config = dict(
    num_attention_heads=4,
    head_dim=64,
    init_std_qkv=0.0455,
    init_std_o=0.0,
    init_std_up=0.0455,
    optimizer='muon_variant',
    lr_mult_qkv=0.5,
    decay_shape='linear',
    max_steps=7532,
)
MLP neurons of a small language model. Each row is named by its layer, matrix (gate and up: input weights; down: output weights) and neuron, and shows model dimensions 64-127. Each number is 200 + 30 x the weight over its row's rms, rounded and kept within 0 to 999. A neuron's up and down rows have the sign that makes its largest values positive.
After each neuron's rows, "fires before" lists the tokens most often just after its 100 highest values on Wikipedia text that the model never trained on; "fires after" lists the tokens most often just before its 100 highest values on Wikipedia text that the model never trained on.

L9.gate11,148,163,211,206,235,151,186,188,245,229,204,221,239,194,243,209,207,235,214,184,145,222,215,212,194,182,183,161,221,199,192,209,184,185,204,205,170,188,185,221,207,216,200,227,250,170,200,280,250,218,187,208,195,210,239,187,209,220,207,206,190,164,222,221
L9.up11,209,197,238,189,271,186,161,194,196,166,219,182,220,230,292,177,175,201,199,217,161,239,190,177,196,232,166,168,207,189,167,244,185,212,203,224,187,146,177,269,229,198,194,266,234,183,212,197,242,194,242,232,188,229,221,223,256,233,178,224,197,163,261,177
L9.down11,163,211,200,143,245,210,172,189,235,222,214,185,206,238,204,195,177,195,216,199,176,222,242,178,199,193,148,252,171,193,192,231,188,193,191,176,200,221,208,218,189,173,220,246,236,186,212,220,187,215,178,246,131,198,188,199,229,209,222,246,185,120,214,143
fires before: ".", "″", "″N", "ult"
fires after: "′", ".", " U", " |", " P"

L2.gate120,155,122,235,202,201,187,193,203,259,202,187,222,192,245,223,145,186,220,170,191,184,176,193,170,252,169,201,217,201,199,236,192,185,253,211,226,204,195,246,188,193,247,212,158,180,229,148,213,212,212,195,180,174,200,199,130,223,258,192,186,246,190,171,194
L2.up120,209,188,180,192,181,182,196,194,211,235,142,151,184,215,181,169,212,175,266,243,168,188,198,246,239,182,247,221,207,250,230,143,200,136,220,200,195,171,188,166,166,283,240,146,200,167,199,209,209,196,178,172,173,260,190,195,184,197,173,210,199,196,227,185
L2.down120,237,198,183,223,263,180,190,262,185,266,217,220,189,189,183,218,223,228,233,185,208,232,211,252,208,161,248,240,227,165,205,189,213,205,183,201,228,225,215,208,200,195,194,178,158,183,196,199,227,229,250,182,213,238,178,196,213,245,171,179,223,188,176,211
fires before: "us", " /", "ing", "am", "ond"
fires after: " f", " F", "E", "f", "W", " g"

L13.gate141,250,188,199,216,192,116,132,203,233,144,158,176,183,181,209,163,259,166,188,193,210,197,225,233,201,205,253,252,218,197,204,198,178,193,204,165,212,192,197,221,178,206,209,227,205,273,181,218,200,184,156,204,183,250,181,202,200,209,144,182,232,165,219,174
L13.up141,187,248,143,220,234,201,190,161,174,159,216,169,198,194,192,184,185,200,182,194,188,195,168,184,239,184,174,240,203,187,185,186,179,185,232,232,180,195,163,211,158,141,215,219,204,242,246,191,190,189,151,153,158,252,190,289,204,218,205,219,253,227,193,225
L13.down141,216,115,224,164,197,214,163,195,168,179,218,180,195,233,245,203,250,187,145,191,189,197,171,195,186,204,215,241,224,148,172,238,191,204,194,203,220,295,198,207,196,188,212,211,146,164,213,187,238,129,185,203,203,184,186,186,145,197,187,202,175,215,176,176
fires before: "ant", "ed", "ing", "s", "ance", "ants"
fires after: " Con", " im", " det", " acc", "t", " ass"

L5.gate255,196,245,173,193,140,221,164,146,237,247,207,180,262,187,261,217,147,214,224,165,175,227,244,221,177,209,186,221,229,273,230,182,157,228,201,208,237,223,207,233,201,185,160,256,192,217,210,199,198,194,228,223,214,175,195,217,209,211,193,205,179,190,229,217
L5.up255,197,163,172,222,163,218,186,214,172,257,218,200,197,191,199,199,225,228,256,197,177,202,208,207,235,251,230,215,182,236,169,221,174,215,201,213,251,194,165,217,197,176,173,194,252,183,173,191,160,216,251,224,256,179,194,220,231,251,223,150,196,192,228,232
L5.down255,208,199,194,196,210,211,211,216,226,178,84,208,150,177,240,252,156,187,169,204,208,124,196,142,205,200,248,230,208,158,184,159,183,255,125,211,199,168,146,190,174,197,196,202,203,185,200,154,176,212,213,182,173,224,163,219,200,235,128,184,178,203,191,200
fires before: "%", " |", " |\n", " m", ";"
fires after: ".", "y"

L2.gate89,226,182,242,223,200,143,241,141,204,233,209,201,220,213,256,195,189,210,169,207,225,197,210,197,165,167,206,192,249,201,248,180,229,214,185,232,275,182,212,199,183,239,165,251,248,210,181,167,166,173,227,234,144,246,183,174,162,207,160,151,167,208,236,183
L2.up89,270,221,179,191,203,113,224,150,202,141,219,250,203,272,234,181,203,190,144,181,230,170,209,174,203,158,236,204,211,168,228,202,253,180,232,221,207,179,197,216,190,210,237,230,258,223,211,174,207,244,184,253,184,242,165,172,191,224,182,156,154,185,229,154
L2.down89,256,252,181,148,155,215,167,194,154,194,235,201,223,193,221,187,170,204,188,185,204,217,217,177,145,207,209,143,190,207,173,259,139,201,209,171,136,164,212,239,210,173,192,206,223,173,221,215,190,222,159,217,200,224,148,153,212,220,234,204,235,185,160,138
fires before: "ural", "ival", "ure", "ial", "at", "ot"
fires after: " c", " F", " P", " Sp", "P", " p"

L5.gate78,210,210,179,228,228,228,232,239,164,232,189,247,221,217,196,240,179,213,139,219,131,220,210,173,190,178,199,207,201,250,245,199,175,265,212,152,201,150,252,138,238,229,186,185,216,231,222,200,166,195,208,170,228,240,207,230,180,231,181,214,162,194,225,195
L5.up78,220,187,231,217,210,230,198,187,217,196,206,221,236,238,155,204,177,214,222,192,276,183,172,222,184,153,201,218,177,204,160,164,233,153,199,156,152,228,227,202,171,272,189,201,225,223,209,195,187,206,203,199,176,239,220,210,193,129,217,202,195,164,183,195
L5.down78,188,249,255,220,194,234,250,204,175,178,235,201,220,219,203,181,178,196,203,220,181,219,201,235,224,166,246,166,160,174,195,175,213,198,192,212,157,185,198,171,229,181,185,190,233,142,221,139,182,179,211,216,200,171,221,231,193,224,233,187,173,236,193,162
fires before: "or", "ital", "ist", "son", "m", "ect"
fires after: " Gr", "os", " E", " s", " e"

L9.gate254,218,243,196,187,230,186,226,215,173,177,191,230,199,128,203,195,166,176,213,160,189,203,157,189,200,191,170,225,209,193,245,204,221,201,213,194,191,186,211,196,169,173,186,210,208,254,214,246,239,205,198,172,198,211,209,222,194,140,200,200,174,198,228,274
L9.up254,160,182,227,155,254,188,185,231,204,215,203,265,227,229,202,171,195,195,222,233,216,218,189,165,248,192,196,228,201,213,198,224,201,216,235,250,163,171,205,269,290,199,195,192,165,236,227,187,211,174,200,186,232,215,179,154,215,201,187,210,232,167,180,231
L9.down254,171,199,177,204,179,230,223,226,219,190,199,172,190,246,248,237,197,185,206,207,197,199,192,185,214,223,242,147,196,179,157,216,200,163,169,211,200,227,210,185,144,172,162,192,239,194,201,210,210,197,192,221,185,159,201,192,172,174,167,230,212,192,237,211
fires before: ".", ",", ".\n\n", " and", " |", " by"
fires after: "19", "18", "20", " Soc", "°", " War"

L9.gate314,209,131,199,139,196,184,241,206,231,208,224,162,239,195,136,240,231,190,158,179,205,185,190,247,217,243,195,186,238,171,203,228,248,243,236,221,213,139,203,214,141,219,201,211,212,203,220,179,204,230,196,203,205,189,240,173,210,200,195,216,269,207,209,193
L9.up314,188,230,191,217,208,112,242,184,209,146,205,138,214,217,167,149,231,222,186,206,196,217,160,211,258,224,232,213,186,251,195,190,210,150,211,155,245,211,202,188,197,182,174,166,196,191,162,208,195,241,148,193,175,160,238,176,186,189,229,242,221,227,260,224
L9.down314,227,218,209,233,238,195,249,193,184,190,177,204,173,151,191,245,185,183,178,177,261,196,158,224,183,162,185,279,201,171,197,247,220,235,251,191,257,194,203,218,160,234,203,219,208,117,214,235,206,225,151,183,184,183,197,209,235,144,198,210,204,208,118,194
fires before: " a", " the", "11", " an"
fires after: " one", ")", "″N", " is", "ed", "s"

L2.gate228,154,184,257,212,178,190,234,180,201,152,210,202,252,241,185,178,178,211,163,230,209,179,182,187,201,141,152,150,124,149,212,200,193,197,179,188,210,244,215,194,229,229,159,210,187,175,240,201,196,167,222,205,206,187,197,238,216,162,115,175,192,190,200,164
L2.up228,234,158,200,179,183,227,253,222,196,177,195,210,248,153,212,202,185,164,220,183,222,212,184,182,196,214,200,174,160,209,210,182,172,180,242,201,181,219,239,171,234,195,173,269,205,183,234,200,162,221,162,168,173,236,143,234,203,194,174,229,224,191,194,185
L2.down228,161,208,213,223,208,170,185,259,144,224,226,282,187,188,301,158,190,207,209,202,178,147,183,202,191,170,237,230,215,200,205,218,173,194,213,205,296,162,187,152,131,175,263,179,156,196,211,213,180,181,253,193,210,194,208,200,248,218,212,194,199,241,226,211
fires before: "m", "e", "ress", "et", "p", "er"
fires after: " S", " s", " C", " D", " acc", " c"

L5.gate24,217,164,181,175,235,203,144,224,153,245,176,161,219,238,259,189,207,234,229,175,220,235,153,190,206,211,236,127,192,175,196,206,250,184,173,170,248,220,147,245,122,181,209,160,201,150,179,221,180,140,187,244,201,199,163,215,174,230,195,181,180,172,219,243
L5.up24,170,248,186,190,244,129,280,201,171,177,231,210,187,271,234,206,164,166,209,161,244,182,165,150,215,180,252,212,207,156,199,208,211,216,224,150,220,220,189,193,210,209,175,177,205,187,201,148,201,184,171,167,224,203,212,166,176,237,221,212,184,194,205,238
L5.down24,243,198,201,219,226,165,226,191,209,239,187,202,194,179,220,216,242,203,227,172,232,181,210,203,186,139,175,265,231,207,227,212,220,157,183,185,230,183,215,199,207,217,222,211,209,193,176,234,198,113,150,246,175,191,188,192,184,224,185,169,185,187,157,201
fires before: "us", "il", "qu", "or", "s", "hed"
fires after: " f", " re", " ex"

L10.gate100,226,217,161,195,184,145,169,181,180,225,230,178,234,193,182,198,195,146,221,171,152,184,230,147,179,233,162,195,160,189,193,140,217,214,204,180,216,211,238,198,197,229,208,224,191,217,138,115,223,222,146,153,207,215,228,179,191,233,170,183,154,190,150,198
L10.up100,201,240,155,182,204,179,255,197,172,216,246,168,224,147,219,234,115,194,223,199,205,202,201,211,192,224,202,191,172,240,216,204,229,271,171,212,206,225,201,235,144,160,209,223,270,179,231,192,231,213,188,219,173,205,217,149,151,218,217,175,172,211,173,184
L10.down100,197,189,153,271,153,212,236,203,175,232,233,216,112,229,237,185,204,235,130,222,210,198,203,224,268,127,214,207,212,202,199,139,240,201,223,172,164,209,182,184,184,225,213,153,170,227,269,168,261,215,191,170,203,216,164,174,210,157,237,176,197,161,153,171
fires before: "ent", "le", "ts", "ley", "ently"
fires after: " p", " c", "arl", " ind", " qu", "em"

L2.gate285,182,167,194,238,175,191,221,234,196,205,152,191,188,186,156,202,175,145,215,243,175,135,166,149,239,177,221,158,157,163,176,212,212,191,185,211,188,237,222,159,171,205,194,190,209,161,180,153,217,191,205,253,234,242,212,200,165,185,222,207,179,194,243,184
L2.up285,188,147,172,175,181,178,230,227,228,154,155,159,163,186,128,208,221,221,193,236,171,195,235,203,206,228,134,203,175,183,182,205,228,195,192,213,176,230,213,185,201,200,263,201,189,188,166,221,161,214,180,259,111,194,236,210,189,246,147,190,185,199,225,170
L2.down285,242,188,181,237,210,158,213,197,223,169,183,201,171,215,171,199,189,206,189,231,175,231,195,215,203,201,225,196,189,180,235,210,194,199,135,218,204,165,167,216,197,216,164,153,192,175,255,164,249,178,170,204,182,241,251,171,169,216,228,237,202,174,226,223
fires before: " as", "ural", "ip", "ure", "ough"
fires after: " c", " al", " M", " m", " C", ","

L13.gate277,146,223,169,198,178,144,228,239,185,193,174,231,250,170,215,230,232,193,203,163,226,159,261,220,208,244,167,200,200,191,174,199,203,187,173,200,202,179,207,151,184,221,190,173,203,271,154,168,231,229,189,189,169,202,218,243,205,258,183,185,206,177,199,213
L13.up277,229,173,204,203,208,170,179,179,247,231,228,206,202,183,227,149,200,211,182,156,226,256,203,234,173,219,158,170,186,264,225,180,189,215,267,159,227,247,267,202,179,243,191,218,194,190,202,199,144,176,131,216,213,171,216,182,227,208,232,215,138,202,214,196
L13.down277,151,173,182,242,175,209,237,190,159,135,197,185,167,179,214,189,236,205,234,224,219,198,151,164,152,227,195,206,202,195,241,169,189,175,253,202,200,210,198,179,214,235,182,240,241,172,220,184,199,223,216,239,202,176,154,172,155,171,142,212,161,213,215,150
fires before: "n", "e", "an", "ent", "t", "ts"
fires after: "ou", " Ch", " V", "l", " var", " m"

L8.gate29,189,204,219,222,274,190,200,178,208,193,212,165,201,258,226,239,220,192,230,197,242,213,210,181,188,226,211,188,212,185,229,260,244,213,219,173,200,162,191,189,256,167,210,223,254,211,191,252,246,184,206,202,193,239,251,183,182,179,164,187,246,173,221,180
L8.up29,158,230,192,182,204,206,182,177,243,188,202,189,210,258,119,171,195,172,168,208,185,223,242,237,170,202,215,235,184,179,205,259,169,149,210,186,147,203,211,188,196,192,205,231,163,207,207,214,183,139,213,209,192,151,185,233,174,134,168,210,182,178,214,195
L8.down29,202,206,196,224,207,203,232,152,188,180,210,207,225,227,241,231,156,204,193,167,241,179,205,212,241,213,208,211,209,210,249,222,141,291,194,185,251,195,243,181,229,178,200,191,225,250,191,145,240,218,196,179,170,199,160,170,175,180,173,199,167,204,194,215
fires before: " |", "."
fires after: " ", "|", "for", " T"

L13.gate318,185,169,233,226,218,193,180,166,168,148,199,173,187,199,287,233,208,208,193,265,225,238,186,197,231,158,212,175,250,245,190,206,184,238,252,232,228,185,184,213,176,208,203,235,207,187,175,222,234,204,189,202,246,187,224,165,160,217,176,206,190,180,246,156
L13.up318,201,190,195,220,187,202,145,220,177,166,176,233,227,121,222,168,213,206,147,172,217,229,153,207,270,174,204,230,239,207,221,224,199,235,174,184,247,178,223,236,242,180,255,176,217,182,207,218,159,225,197,180,140,230,246,144,197,217,246,189,206,193,194,185
L13.down318,141,251,160,220,250,173,211,161,195,178,234,166,185,224,207,226,209,138,238,161,219,155,187,178,179,153,224,202,201,199,173,196,231,202,190,173,156,130,168,251,187,188,236,200,204,199,249,211,230,226,178,189,178,191,195,185,168,214,155,227,205,187,218,173
fires before: "ure", "ural", "ess", "ial", "ies"
fires after: " c", "ru", " n", "it", " Sp", "p"

L13.gate89,181,145,240,231,173,211,195,196,225,234,190,203,202,209,172,240,251,184,209,216,220,204,182,231,219,222,261,180,194,168,220,233,222,168,251,179,212,175,213,239,210,179,202,197,191,163,221,243,207,191,143,184,241,163,227,240,231,186,165,223,268,212,191,223
L13.up89,210,174,223,239,193,196,150,166,162,277,155,224,156,221,206,199,240,173,187,161,185,253,224,225,192,178,149,195,180,183,162,198,228,189,194,220,191,184,187,187,226,214,215,234,214,225,164,191,251,209,202,239,212,186,215,242,226,181,207,192,161,178,142,250
L13.down89,196,214,153,213,215,196,194,267,184,167,251,231,238,207,167,193,203,204,157,230,185,260,211,192,172,171,217,176,192,235,178,206,146,221,171,249,189,207,166,190,204,167,203,194,147,205,212,157,202,190,197,219,221,231,201,200,206,243,154,219,223,137,203,239
fires before: ",", "z", " |", "ov", "o"
fires after: " ", " S", "ok"

L6.gate280,212,210,175,206,195,216,232,149,202,205,221,151,246,183,203,193,204,186,161,161,251,153,203,147,203,175,207,234,257,183,208,151,188,127,220,176,170,203,216,184,185,213,224,233,201,182,242,198,188,218,167,232,184,220,164,179,239,158,117,234,200,198,260,199
L6.up280,233,201,199,260,203,182,222,234,209,172,146,190,219,206,171,154,240,113,182,175,220,159,169,225,230,203,222,240,248,204,277,195,213,126,188,160,214,246,173,184,194,213,254,168,206,218,214,187,176,244,206,200,201,184,214,221,157,190,178,187,187,181,181,243
L6.down280,191,216,186,170,226,241,215,219,194,201,229,189,211,221,192,216,155,210,228,185,215,163,196,212,230,186,237,277,118,188,167,146,188,124,207,233,237,206,172,226,225,184,199,211,204,211,240,181,108,174,179,224,177,197,182,227,242,219,165,197,175,133,178,197
fires before: "ect", "ell", "ive", "or", "ter", "ion"
fires after: "ch", " m", " s", " rece", "os", "s"